python train.py --n_head=6 --n_kv_head=2 --parallel_block=false --init_std_o=0.00583 --optimizer="muon_variant" --decay_shape="linear" --seq_len=256
MLP neurons of a small language model. Each row is named by its layer, matrix (down: output weights) and neuron, and shows model dimensions 64-191. Each number is 50 + 15 x the weight over its row's rms, rounded and kept within 0 to 99.
After each neuron's rows, "fires before" lists the tokens most often just after its 100 highest values on Wikipedia text that the model never trained on. A number after a token or word is its count.

L7.down128:26 51 40 25 45 42 49 45 56 86 99 61 50 39 57 56 21 39 64 48 79 42 44 57 39 48 72 66 43 66 68 68 41 76 70 59 60 51 28 13 60 44 50 45 49 39 63 49 45 31 46 41 24 43 46 54 80 32 50 62 74 52 32 51 56 73 54 37 52 58 69 20 36 58 51 55 55 30 48 38 21 48 26 31 35 78 43 78 52 45 30 56 52 67 51 61 23 67 54 40 33 52 63 66 33 49 59 37 39 39 46 61 36 69 81 45 63 51 52 41 63 43 58 64 39 48 34 60
fires before: "\n" 26, " The" 9, "d" 8, " In" 8, "s" 6, " He" 4

L19.down713:52 72 46 30 61 62 68 56 43 57 45 46 40 49 49 40 50 83 65 45 68 52 70 59 16 35 41 76 61 67 72 75 54 45 50 54 61 61 46 40 31 51 69 49 52 69 37 58 53 55 25 37 48 54 40 43 59 56 33 43 62 47 54 50 35 33 43 29 41 64 49 63 51 49 49 40 53 40 36 63 30 60 51 81 60 77 56 49 56 57 40 89 45 50 12 68 36 14 39 70 27 83 50 51 45 42 50 60 42 47 46 23 45 48 47 55 16 23 58 09 67 54 44 41 74 61 40 71
fires before: "." 15, "," 14, " as" 13, " by" 6, " with" 5, " so" 4

L21.down459:63 59 50 56 47 68 77 45 66 52 48 57 77 71 64 52 66 51 31 71 45 48 51 53 64 46 75 69 48 57 36 83 65 38 77 50 38 55 46 37 56 64 25 31 76 34 16 49 41 61 37 71 59 21 37 61 56 33 43 46 50 48 29 54 46 48 61 40 37 51 57 40 43 45 40 44 73 46 40 31 57 32 60 45 57 44 49 40 63 67 29 44 58 73 37 62 53 56 64 41 54 43 34 53 47 47 45 34 52 75 70 78 67 30 19 28 30 40 53 61 34 35 29 47 71 33 57 44
fires before: "er" 33, "ers" 25, "ing" 5, "ment" 4, "or" 4

L14.down167:55 50 53 69 77 94 71 58 64 58 27 32 56 42 53 27 99 60 36 75 59 69 20 74 52 65 36 58 43 56 60 44 54 44 26 30 35 51 29 57 58 49 37 38 26 62 32 40 38 34 55 31 33 43 59 30 29 42 34 68 61 61 58 69 40 79 56 62 62 56 55 63 46 39 53 59 59 52 65 46 35 30 40 43 68 44 54 81 34 82 63 52 42 58 58 54 57 56 68 47 37 55 39 24 93 51 55 33 66 50 83 45 43 31 55 40 59 29 38 68 61 33 47 56 55 67 42 56
fires before: "s" 46, "ic" 8, "ar" 5, " of" 5

L15.down392:63 70 57 57 59 33 83 55 55 51 52 48 63 55 54 45 54 75 31 45 42 24 64 44 58 34 51 30 70 56 65 33 41 32 61 44 57 49 55 28 47 62 51 05 37 50 27 38 39 69 35 24 59 77 60 40 60 70 34 56 37 53 54 55 40 47 51 58 17 59 41 46 59 23 54 60 54 48 50 61 36 48 46 53 34 69 35 73 38 59 41 65 52 49 23 49 26 36 51 56 59 67 81 49 46 56 59 60 38 48 27 41 43 51 36 62 48 40 64 42 48 49 72 51 64 40 74 61
fires before: "," 26, "." 23, " by" 5, " to" 5

L21.down584:72 43 73 62 47 96 69 60 61 51 43 63 27 73 49 45 58 58 62 84 52 48 54 66 56 52 53 69 35 35 47 50 51 16 47 76 72 68 68 36 51 58 37 38 73 55 47 71 48 53 34 59 58 52 70 82 53 33 57 46 74 79 74 35 47 46 50 25 59 54 19 31 39 14 50 69 88 57 50 55 65 54 48 35 54 72 28 40 59 18 54 25 34 34 67 58 26 45 59 75 45 67 52 37 40 37 37 40 44 37 85 32 49 45 44 51 44 49 45 50 42 66 29 55 46 48 25 35
fires before: "s" 23, ":" 9, "ed" 7, "ing" 5, "h" 5, "ations" 5

L14.down249:38 58 54 50 43 60 38 71 35 07 47 30 62 40 56 52 49 63 76 84 58 38 70 56 53 56 67 60 29 34 53 66 50 55 61 50 65 54 38 58 70 60 49 41 38 46 70 52 19 47 54 47 52 38 55 59 59 64 32 51 83 69 62 52 68 64 44 54 80 45 65 52 38 46 53 41 36 61 54 43 62 64 36 55 32 29 76 40 31 52 46 79 47 41 71 36 23 55 52 63 48 60 35 35 47 59 46 82 36 73 39 55 55 60 47 40 43 40 35 50 47 29 69 39 39 50 53 59
fires before: " |" 49, ":" 24, "s" 10

L16.down92:23 65 58 22 67 75 48 48 38 54 99 42 48 56 34 38 87 58 36 61 74 72 56 36 54 29 56 41 48 41 61 70 57 65 46 53 72 54 62 53 38 45 30 29 52 50 56 37 65 61 69 36 72 46 42 63 55 56 36 38 63 41 69 62 60 64 74 47 59 43 49 63 60 48 36 43 36 64 43 80 59 72 27 47 56 46 36 48 51 57 35 39 57 46 49 45 37 25 50 55 45 56 56 46 48 67 60 59 45 34 30 53 29 64 41 75 42 37 35 56 44 38 61 27 61 60 25 20
fires before: " |" 67

L6.down459:46 25 14 57 56 20 47 50 48 51 42 63 44 53 42 35 48 27 45 49 60 69 16 42 47 41 80 36 42 40 60 50 37 54 52 35 73 45 24 22 45 22 56 42 53 39 24 51 63 48 32 17 65 34 38 40 56 49 61 57 73 30 31 44 19 48 21 68 59 33 25 47 59 45 42 56 73 56 22 26 47 49 35 55 69 44 44 48 53 40 64 77 47 56 53 44 71 41 70 62 46 54 73 49 44 60 40 32 76 28 56 52 97 54 52 64 59 50 68 58 83 49 57 72 55 43 63 72
fires before: "s" 25, "un" 7, "e" 6, "ers" 5, "mp" 5, " to" 4

L19.down731:46 46 47 37 53 32 32 60 80 47 50 58 41 75 56 50 80 46 63 69 66 39 30 30 45 47 55 35 56 50 63 43 63 61 00 47 45 31 36 48 66 62 39 09 56 61 74 16 76 65 52 48 72 58 48 42 30 49 59 42 39 25 51 23 34 47 22 37 76 48 47 73 46 40 46 55 56 74 43 50 39 94 25 53 58 34 25 63 60 39 43 63 60 31 42 58 49 49 40 57 52 41 23 57 58 68 59 29 22 52 62 48 59 58 55 50 48 24 49 70 47 45 49 55 24 60 29 39
fires before: " C" 17, "c" 14, " S" 7, " T" 7, "p" 5

L12.down763:15 72 31 51 55 69 47 66 42 60 64 25 54 50 36 53 30 62 52 62 37 19 51 47 40 54 96 30 65 29 54 64 47 69 55 53 41 53 34 52 57 53 46 49 19 44 77 48 56 25 49 47 49 47 31 82 58 60 23 73 52 55 61 56 55 71 38 28 58 37 54 49 63 53 70 62 32 68 38 84 72 37 60 61 24 43 54 77 49 45 28 42 32 35 58 59 43 35 34 42 45 48 54 33 57 57 50 42 53 61 33 68 25 61 67 67 38 43 59 36 35 53 58 45 80 61 51 55
fires before: " |" 61, " by" 10, "ed" 9, ":" 9, " of" 7

L4.down636:65 24 80 44 70 50 55 80 54 41 99 53 65 69 73 25 65 62 34 63 32 44 62 49 42 57 28 46 54 80 72 62 56 50 35 46 67 60 06 49 50 82 71 14 55 41 53 68 52 39 52 42 55 62 34 37 49 13 58 32 60 52 44 70 33 48 53 51 56 47 51 74 53 59 40 42 61 43 65 65 55 55 50 28 27 39 57 33 64 45 62 55 65 45 65 51 72 36 87 27 52 47 41 73 74 55 50 89 55 62 51 24 67 50 62 52 61 49 58 51 57 48 39 49 42 61 21 46
fires before: "==" 19, "The" 13, "===" 11, "A" 9, "In" 7

L14.down10:36 47 50 58 69 55 51 62 35 53 47 59 67 47 46 55 29 65 51 60 60 80 33 48 47 63 57 37 25 45 48 69 60 51 52 54 53 60 00 51 61 70 40 67 21 45 45 49 41 40 19 35 63 27 59 58 36 33 55 42 48 43 41 32 84 28 39 54 45 62 31 30 55 19 23 82 54 30 69 43 77 62 52 71 66 76 82 68 58 50 48 51 54 65 53 45 48 64 48 57 12 45 56 54 46 44 29 58 42 64 49 67 56 31 54 59 45 62 39 44 28 67 63 51 54 73 75 66
fires before: "\n" 61, " +" 8, " " 7

L15.down443:46 38 39 37 63 60 42 71 53 42 22 62 58 46 45 47 45 52 45 37 47 58 72 58 34 47 44 34 66 54 56 50 47 52 34 21 47 48 48 40 45 56 68 47 50 57 46 21 58 49 57 74 68 47 33 39 41 47 47 23 36 43 81 42 47 44 58 72 77 46 51 33 69 49 53 52 61 66 58 53 34 65 64 44 50 49 26 64 45 15 28 34 61 52 53 34 24 26 58 14 26 44 79 62 82 54 29 71 63 50 64 52 37 44 42 67 49 49 46 61 27 67 43 21 37 46 38 18
fires before: "ce" 29, "ci" 15, "ent" 7, "c" 5, "ed" 4

L16.down384:69 54 45 47 56 45 57 43 48 67 55 65 27 37 63 16 91 61 44 77 35 36 89 80 59 56 32 57 47 38 74 15 38 84 55 57 77 50 37 48 62 42 45 43 67 57 17 34 59 43 40 42 31 52 82 56 49 37 39 51 48 50 61 52 53 51 44 49 61 61 57 43 34 61 43 55 79 50 27 32 44 47 48 49 51 44 48 87 27 53 57 34 52 82 55 65 41 38 55 82 59 44 26 63 55 49 71 76 54 35 82 78 44 36 62 52 37 42 48 31 43 68 44 58 35 30 66 38
fires before: "s" 35, "and" 10, "t" 8, "ed" 6

L21.down306:55 70 48 42 80 59 60 46 46 83 40 33 44 34 67 54 68 43 63 21 60 49 53 62 61 52 62 36 52 32 51 30 63 52 29 42 66 58 42 74 52 49 51 79 52 51 42 49 49 76 58 67 71 51 34 37 72 49 46 66 64 27 46 31 60 42 43 30 55 40 85 15 68 54 53 58 39 49 59 68 69 39 59 41 54 57 46 41 47 40 84 00 51 50 51 33 50 29 35 54 54 43 53 52 53 41 66 42 39 69 71 53 22 47 37 59 51 69 41 42 55 60 59 48 41 87 46 60
fires before: "s" 29, "ed" 17, " the" 10

L10.down64:35 38 58 54 47 31 69 67 39 48 54 52 66 51 20 37 50 46 32 53 54 66 27 60 58 64 53 68 36 61 24 77 48 46 51 69 45 25 42 46 56 50 36 62 36 31 41 42 43 67 52 35 45 27 31 30 69 25 66 37 68 60 39 53 60 56 54 49 67 49 49 58 40 60 49 49 68 63 74 41 63 76 30 57 71 68 50 66 69 58 63 58 65 39 29 33 27 44 33 44 55 29 90 58 56 28 40 36 62 41 54 65 41 69 64 55 48 32 54 75 42 68 52 28 71 51 69 28
fires before: " the" 35, "ent" 5, " " 5, " a" 5, " his" 4, "N" 4

L19.down300:51 67 73 46 43 69 54 74 32 59 67 68 51 68 37 40 99 51 53 69 45 71 45 55 64 39 57 69 63 31 70 55 71 27 41 45 53 68 60 72 56 43 16 69 65 21 37 56 59 63 48 73 57 50 77 53 34 41 46 57 48 45 85 49 49 37 47 59 62 42 71 57 59 38 33 32 80 49 45 44 41 39 61 45 47 33 64 36 48 55 81 30 45 48 74 51 43 57 57 53 65 47 52 41 70 35 36 58 45 46 60 59 34 51 65 59 57 59 51 59 76 50 49 84 45 41 41 38
fires before: "s" 57, "es" 6, "al" 4

L11.down364:28 53 47 63 57 26 77 44 35 62 99 55 54 24 57 46 99 45 36 53 30 46 37 24 52 59 29 58 19 32 59 43 20 54 48 66 54 61 48 54 47 67 45 50 50 48 50 77 35 64 51 45 47 57 46 39 29 61 42 33 57 45 23 60 40 76 52 71 49 50 56 80 59 46 51 31 54 35 51 61 48 29 44 31 57 57 57 53 49 22 33 39 69 40 41 60 25 57 52 52 69 41 66 73 41 65 54 44 53 45 44 57 43 61 29 62 54 22 40 72 48 52 45 45 54 46 58 62
fires before: " |" 32, "\n" 29, " He" 4

L10.down763:46 73 60 44 50 21 58 43 77 53 98 41 46 60 41 69 72 53 38 69 81 77 37 53 41 53 35 68 52 42 35 37 48 62 54 49 28 56 48 72 42 49 46 44 49 32 41 70 63 31 58 49 40 69 69 06 45 45 55 38 58 73 17 45 52 48 78 72 55 73 59 51 32 45 62 61 75 64 73 50 47 47 37 39 34 46 50 53 58 55 67 43 52 38 43 47 53 28 73 31 68 54 33 54 48 33 53 69 18 40 51 56 43 45 36 41 50 46 52 68 47 10 46 39 69 55 45 19
fires before: "\n" 59, " |" 6

L7.down688:51 58 49 30 59 49 57 68 41 64 73 36 29 77 64 50 39 63 72 24 42 64 39 47 50 38 67 52 13 68 36 33 47 20 69 49 56 37 50 58 50 59 64 62 50 54 33 49 39 24 22 45 67 77 45 50 38 36 39 43 63 42 50 31 46 66 39 55 34 39 56 64 59 36 51 49 75 45 55 49 45 85 70 41 49 43 59 43 30 52 34 50 25 38 66 37 39 39 58 39 50 50 45 44 59 53 67 35 69 60 25 37 44 59 60 48 66 88 71 06 56 51 51 38 52 49 70 36
fires before: "er" 16, "or" 15, "ed" 15, "ion" 9, "ing" 8, "s" 8

L4.down546:46 76 52 56 51 29 36 73 32 37 44 35 44 36 50 45 42 45 41 74 56 43 27 63 38 56 38 46 69 49 59 71 44 31 52 64 38 60 66 57 68 40 36 45 39 52 45 48 73 69 50 61 47 36 54 68 39 38 47 64 45 55 41 29 48 99 33 53 21 78 51 44 44 41 71 54 61 40 25 55 39 63 11 66 58 58 38 82 35 72 56 45 38 71 56 55 54 48 36 63 64 55 62 21 49 38 59 22 66 46 19 36 51 81 69 60 54 33 46 60 82 48 52 22 58 40 45 65
fires before: "e" 13, "ed" 9, "am" 9, "n" 7, "as" 7, "red" 6

L4.down359:23 51 49 65 68 92 69 30 63 36 73 69 46 55 45 46 77 20 67 65 55 63 53 42 48 43 49 50 51 57 64 55 60 46 49 37 63 85 58 30 55 24 30 52 44 55 54 54 41 60 67 51 50 44 51 39 68 55 46 26 49 45 80 58 45 71 37 47 46 70 58 34 64 37 54 57 76 48 66 30 73 42 42 17 58 49 41 40 22 58 65 37 65 45 67 45 70 46 64 60 57 35 59 62 63 58 35 62 67 54 37 74 24 70 65 56 44 56 33 60 89 60 63 31 41 48 43 37
fires before: "s" 86

L16.down506:27 42 63 48 80 51 56 58 50 45 00 43 49 22 29 43 66 58 65 41 31 42 31 72 36 76 35 56 46 51 51 21 26 61 39 33 75 25 57 60 46 59 29 36 40 54 68 82 43 32 47 52 37 56 49 56 69 64 67 52 39 37 44 57 55 34 55 38 59 74 61 40 55 52 61 49 63 33 44 54 65 76 46 39 56 49 73 64 60 48 35 09 39 30 56 27 39 35 70 56 76 76 41 60 58 58 49 71 75 44 54 70 29 67 74 56 44 50 69 56 37 73 29 53 68 40 44 73
fires before: "s" 60, " with" 16, "d" 4

L19.down520:55 52 41 59 62 66 81 51 59 46 45 55 27 49 53 53 24 53 70 44 69 53 42 47 67 50 37 30 42 29 55 52 62 58 52 64 53 63 00 61 47 45 38 32 63 53 67 38 41 51 56 65 48 34 79 50 64 37 65 65 64 51 00 47 70 30 52 50 44 39 31 49 34 79 54 42 56 27 62 52 70 43 38 76 49 48 47 50 60 33 52 53 60 55 41 55 30 53 58 46 35 47 62 50 67 57 35 41 55 59 69 51 57 47 75 56 53 32 26 44 50 47 55 59 52 65 52 65
fires before: "\n" 46, " +" 18, " " 7, " –" 5

L7.down129:47 41 54 57 77 35 67 68 47 43 86 44 59 39 48 43 60 72 25 91 63 48 58 46 59 36 36 48 40 56 45 60 53 39 43 39 44 38 00 49 51 40 62 54 44 30 51 64 34 32 53 52 65 41 45 86 55 49 62 59 78 65 41 71 38 36 67 53 55 63 69 54 64 53 27 61 53 35 67 99 51 49 58 52 54 56 33 39 59 47 65 64 61 49 58 49 36 20 55 50 55 24 54 44 49 36 55 69 65 53 60 48 46 44 47 69 61 48 52 57 49 74 52 70 60 37 29 68
fires before: "==" 22, "The" 11, "In" 11, "A" 8, "S" 6, "===" 6

L4.down127:29 42 89 56 32 33 57 44 63 43 71 40 45 53 46 49 61 58 32 48 48 70 60 36 50 78 63 66 51 33 62 62 49 60 67 52 59 57 37 59 42 36 61 50 36 55 71 55 46 53 40 28 71 48 27 50 59 20 52 46 67 60 00 65 39 63 95 51 68 43 24 69 32 73 47 43 56 59 63 99 33 63 37 57 63 52 46 67 35 51 24 56 68 48 33 42 54 38 60 46 69 70 24 40 47 35 46 56 47 47 49 60 45 34 75 42 59 50 63 57 26 52 71 30 65 67 49 22
fires before: "\n" 63, "-" 35

L15.down440:48 46 53 51 72 39 61 31 59 30 60 61 20 43 48 53 54 55 56 35 51 62 18 65 50 50 39 52 36 60 60 41 39 50 34 56 58 99 50 57 66 75 54 64 57 53 71 59 53 48 24 58 57 71 55 49 29 57 27 32 75 26 26 43 68 55 60 50 48 44 64 49 39 64 49 65 51 43 60 44 18 26 79 35 69 48 62 50 77 49 32 80 38 40 70 63 71 35 38 54 42 42 46 68 53 65 61 25 47 43 50 35 51 42 63 56 33 47 62 67 17 47 41 59 40 32 57 38
fires before: "ed" 25, "ing" 14, "er" 9, " the" 6, "t" 4

L19.down551:44 68 38 43 61 31 46 62 64 46 34 36 59 50 67 66 60 48 52 32 54 37 45 37 75 53 71 58 39 37 90 81 29 59 65 52 27 60 64 62 33 11 34 41 50 58 29 66 44 17 42 35 81 39 46 71 55 29 59 65 50 50 61 47 42 49 45 50 69 50 31 57 74 35 38 71 64 15 45 61 72 52 52 67 81 27 52 55 35 40 43 23 46 43 34 40 52 58 54 83 54 35 40 63 35 62 51 46 64 62 43 48 45 43 77 51 50 55 31 62 90 45 46 84 63 48 41 33
fires before: "s" 48, "ing" 4

L15.down189:46 41 41 48 29 22 40 56 50 83 54 56 49 45 49 47 50 56 71 39 35 44 36 65 51 59 40 45 61 51 40 49 45 31 75 57 41 42 51 68 55 57 42 38 15 48 34 46 44 52 39 67 40 49 44 55 40 41 38 20 57 43 56 44 49 33 59 79 66 76 65 60 39 68 60 35 32 41 68 60 42 19 50 67 55 59 52 75 47 50 64 38 57 63 38 39 48 68 48 29 44 62 57 60 47 63 32 46 63 37 47 60 22 68 22 57 27 00 61 48 52 33 24 50 58 33 45 27
fires before: "ent" 25, "an" 7, "re" 5, "ence" 5, "le" 4, "e" 4

L16.down382:23 59 42 51 59 55 20 71 55 31 60 41 38 39 58 52 50 67 52 55 62 52 38 52 49 59 30 28 57 73 72 73 24 48 39 62 24 58 10 62 68 75 48 35 39 58 68 48 59 84 49 64 38 36 50 29 58 48 62 55 42 51 63 27 61 62 65 77 58 75 76 45 56 43 50 35 60 70 25 65 50 35 60 49 39 44 40 34 53 49 38 13 47 48 51 55 32 27 61 57 75 57 41 58 53 30 68 38 48 28 34 57 80 69 66 51 27 44 36 32 47 28 24 51 23 61 39 41
fires before: "s" 38, "red" 10, "|" 10, "d" 7, "c" 5, "ed" 4

L16.down175:46 57 43 44 29 46 39 63 31 49 42 43 65 27 64 48 08 56 59 37 60 65 59 36 37 60 52 48 34 55 35 48 46 54 60 53 39 60 46 48 30 41 64 35 27 51 55 47 26 56 46 34 59 46 31 53 46 68 63 69 20 67 63 27 52 35 56 42 55 54 58 61 35 62 46 29 59 41 41 70 42 44 27 60 42 99 82 50 43 19 34 64 15 51 33 44 56 53 41 32 59 79 52 37 40 56 38 47 15 56 73 63 64 84 57 17 27 44 44 61 74 36 53 68 35 42 50 58
fires before: "s" 25, "\n" 18, "vo" 5, "(" 4, " |" 4

L21.down483:73 68 63 31 73 32 70 53 50 48 34 41 37 19 54 30 57 49 53 29 63 44 57 68 45 62 47 22 48 36 45 47 53 45 43 52 44 49 44 45 48 45 46 65 39 48 62 62 43 68 20 66 46 48 53 41 82 66 77 68 28 32 81 80 48 66 37 72 60 56 54 49 40 63 67 39 72 70 53 37 76 51 54 34 31 47 33 37 84 56 32 00 38 47 45 46 53 40 68 28 66 56 61 46 37 62 56 50 61 47 58 57 35 40 63 29 59 70 52 15 36 47 34 56 48 58 64 61
fires before: "s" 53, "ed" 16, "es" 10, "d" 4

L4.down615:59 21 70 53 61 56 40 64 60 56 48 47 69 87 66 51 64 37 75 45 60 49 31 60 82 57 53 38 24 54 76 78 43 39 64 41 47 67 43 42 53 48 47 67 61 39 52 46 42 25 48 26 37 30 57 39 36 52 49 40 63 68 51 27 47 50 27 49 31 28 60 40 44 47 49 66 47 60 55 65 42 45 64 82 80 63 40 87 52 37 26 51 52 19 46 61 46 60 67 57 58 28 29 64 57 63 69 66 34 54 40 72 61 61 63 68 46 24 47 41 62 58 85 43 50 49 53 46
fires before: "er" 20, "ci" 9, "mp" 6, "ate" 6, "n" 6, "ct" 4

L19.down436:60 40 56 55 37 74 58 63 61 56 68 33 65 56 67 81 79 17 75 43 42 46 37 92 43 41 71 48 47 74 50 51 69 53 45 47 54 75 40 52 40 50 48 45 50 47 38 43 60 34 35 71 52 20 61 76 68 49 58 46 61 41 34 40 60 64 59 39 45 66 48 31 52 81 54 51 37 39 69 40 51 46 42 32 58 75 54 17 56 44 73 10 53 51 78 52 61 44 70 51 74 47 29 74 61 63 63 58 32 54 67 55 27 60 54 26 43 57 72 55 27 31 41 43 54 37 74 46
fires before: "s" 37, " the" 9, "ed" 8, "ly" 7, "ic" 5

L4.down172:37 48 41 53 88 46 54 42 65 37 49 45 58 61 63 42 31 37 34 45 50 55 49 51 21 37 40 49 54 43 68 57 61 56 70 55 41 84 56 41 67 51 27 51 38 23 60 54 51 48 47 44 57 63 31 44 40 33 56 10 42 75 28 46 37 44 39 66 34 47 51 39 56 32 57 44 59 60 51 40 24 67 60 70 24 49 38 56 25 56 26 54 44 69 50 46 44 46 40 51 10 59 58 54 61 40 71 41 64 57 38 54 35 78 44 49 48 31 25 54 42 46 23 44 64 33 34 33
fires before: "ed" 18, "w" 13, "c" 8, "le" 7, "p" 5

L12.down255:56 30 53 57 39 35 58 38 61 28 81 39 33 49 53 39 60 46 24 44 54 50 34 19 48 28 42 48 30 52 33 76 26 43 35 43 55 45 32 39 35 33 61 24 69 60 62 54 33 48 26 42 56 51 60 49 59 25 11 71 57 34 40 57 50 65 57 33 34 41 26 51 48 64 46 27 40 58 46 49 57 88 37 34 68 70 46 46 65 59 44 52 48 42 85 34 66 48 40 42 55 42 54 20 59 47 30 56 34 39 54 44 63 46 97 49 38 62 68 26 37 43 23 42 86 42 57 41
fires before: "ed" 18, "or" 12, "ur" 9, "other" 7, "is" 4, "el" 4

L14.down725:60 68 68 33 58 63 50 41 41 42 55 45 35 30 45 67 40 34 53 21 52 43 43 36 30 64 47 70 47 33 54 46 49 54 29 31 88 22 60 49 35 33 41 71 68 53 36 54 39 18 65 53 84 46 69 55 38 42 47 86 71 40 56 55 50 58 41 36 76 54 39 53 55 38 55 66 58 49 45 78 61 48 66 53 45 71 44 50 24 26 34 38 34 47 48 59 54 53 75 54 45 28 30 39 60 50 39 41 60 38 29 59 48 68 42 78 61 24 54 49 58 56 25 47 65 55 62 62
fires before: "s" 29, "and" 7, "se" 5, "ci" 5, "ized" 4

L19.down371:36 60 70 27 59 43 32 47 42 55 55 39 56 46 63 51 81 59 24 59 43 54 65 64 75 35 43 34 72 22 46 40 36 58 34 46 59 80 11 78 39 19 54 42 78 48 33 46 33 49 35 43 67 66 41 52 47 39 53 60 41 64 39 42 65 50 65 51 50 54 32 64 37 28 64 63 53 48 40 54 69 34 75 62 31 52 39 53 79 41 25 70 61 46 54 39 38 33 59 71 49 46 39 37 43 70 44 77 46 57 43 57 37 25 70 56 74 41 47 61 55 43 76 44 58 59 84 55
fires before: " of" 38, "ri" 9, "," 7, "ie" 6, "." 4

L15.down288:48 60 81 53 15 38 73 58 51 40 47 33 23 65 32 65 56 29 73 67 73 52 34 64 27 58 71 49 46 53 87 30 64 73 46 47 52 44 26 61 46 56 39 44 47 28 26 52 23 38 40 31 67 38 47 30 45 23 75 52 41 47 35 38 28 72 49 46 61 60 37 54 64 61 37 26 45 51 33 76 72 45 66 72 45 40 64 40 35 41 53 26 52 42 60 52 50 28 46 78 67 43 43 37 35 48 51 68 40 68 58 15 60 42 49 45 43 36 49 45 62 76 35 59 42 34 57 44
fires before: " |" 63, "s" 6, "y" 4, " is" 4

L16.down144:55 58 70 37 53 47 46 57 64 37 62 48 64 45 40 32 76 60 85 75 52 47 28 46 46 30 53 29 45 40 37 36 52 77 73 50 58 28 14 52 69 45 49 46 57 44 29 51 29 78 50 57 43 58 49 16 47 48 61 34 54 43 25 44 49 76 49 69 33 55 27 49 58 62 51 55 53 71 47 13 77 47 29 75 51 39 50 79 58 63 61 44 45 11 56 49 47 32 29 48 54 64 64 75 35 40 33 69 68 50 45 42 41 55 41 70 68 69 44 35 53 71 46 49 56 55 47 25
fires before: " \"" 52, " " 8, "p" 6

L21.down696:55 59 68 67 79 40 55 52 40 56 29 43 73 51 50 65 61 43 45 37 49 47 33 48 46 44 36 55 23 44 53 75 44 48 59 48 48 62 62 44 40 59 38 52 45 34 53 73 60 47 68 62 52 64 61 69 37 69 48 47 60 40 99 64 63 68 67 54 50 36 51 91 53 42 45 39 79 40 57 61 23 47 46 31 47 60 73 64 43 26 60 41 49 32 51 43 54 52 77 73 59 51 72 46 61 32 36 14 50 49 61 32 59 43 63 50 46 49 61 46 52 72 62 40 50 57 42 19
fires before: "\n" 17, "c" 11, "re" 11, "s" 9, "ro" 6, "la" 6

L16.down536:63 58 43 27 18 67 46 67 62 62 47 34 43 64 75 41 84 40 45 72 52 50 46 67 45 61 59 47 41 45 46 61 54 53 36 47 50 36 05 61 49 61 44 60 71 64 42 51 75 41 44 99 88 44 48 55 38 58 29 72 24 35 52 48 29 51 64 35 44 57 31 41 41 61 36 31 35 41 43 59 40 64 61 36 40 64 65 37 54 57 48 51 53 36 59 43 46 42 48 51 26 60 33 40 73 33 61 28 36 69 34 55 59 57 23 52 35 16 70 39 43 61 62 53 48 30 58 59
fires before: "ing" 27, "ed" 22, "s" 11, "ation" 6, "er" 4, "ance" 4

L8.down17:34 76 53 43 81 46 56 71 37 41 99 56 54 39 56 58 75 69 53 43 56 43 56 39 48 43 31 55 45 39 50 53 49 28 53 53 48 72 35 33 38 35 54 24 36 58 53 35 57 46 50 48 58 54 17 68 41 49 54 49 70 43 31 55 48 68 77 33 51 38 42 83 57 29 53 49 48 49 55 52 53 55 52 32 51 60 63 55 68 34 57 29 63 54 42 45 59 29 43 49 31 59 54 62 47 41 61 60 57 45 62 61 41 61 56 39 56 62 45 50 36 51 37 48 55 75 36 35
fires before: "\n" 31, "The" 12, "-" 10, "===" 6, " It" 5

L4.down669:51 74 54 43 39 22 50 82 64 57 31 64 32 25 32 42 26 63 61 60 79 38 73 58 41 84 37 24 46 77 69 62 56 55 30 31 37 62 52 59 43 21 67 61 46 46 48 41 52 56 56 55 50 67 41 45 57 23 38 62 29 43 83 77 26 68 47 38 44 57 35 56 37 72 81 57 72 39 64 34 67 64 76 66 41 27 45 69 49 49 61 50 46 48 31 50 41 78 40 73 48 21 37 54 41 27 50 16 57 60 19 33 31 38 59 78 40 42 45 57 51 43 29 52 48 41 44 41
fires before: "\n" 34, "ed" 8, " H" 6, "n" 6, " of" 5, "en" 4

L7.down428:53 48 39 34 51 35 65 38 48 20 54 52 42 49 60 45 44 42 38 41 42 42 46 58 29 52 39 74 44 15 77 63 63 28 70 53 49 46 49 45 49 42 38 43 46 16 34 12 39 41 66 51 38 33 45 39 29 51 47 53 51 39 57 51 17 27 47 42 14 52 43 35 80 48 62 42 27 50 38 43 41 22 72 72 39 56 36 42 49 00 45 35 40 66 46 55 35 60 37 35 54 63 50 77 61 16 30 40 50 44 41 42 17 44 30 48 61 40 51 61 61 49 38 37 78 72 62 50
fires before: "\n" 16, "." 14, "-" 10, "le" 6, "===" 5, "e" 4

L16.down248:34 38 82 38 67 71 37 49 44 50 45 47 60 25 50 47 50 59 49 51 77 45 57 52 58 46 57 45 49 61 74 52 27 46 53 49 76 71 37 51 51 33 36 73 29 60 50 51 61 24 56 64 59 41 63 64 66 49 37 52 58 55 44 35 75 38 55 59 48 84 52 47 61 68 39 48 76 55 64 38 44 62 81 65 60 43 45 54 56 86 55 33 65 52 29 46 15 46 63 33 32 67 45 83 25 51 35 55 66 51 33 73 50 57 65 55 21 54 24 60 66 67 29 68 77 25 39 42
fires before: "ing" 20, "n" 13, "s" 11, "er" 6, "ron" 6, "ro" 5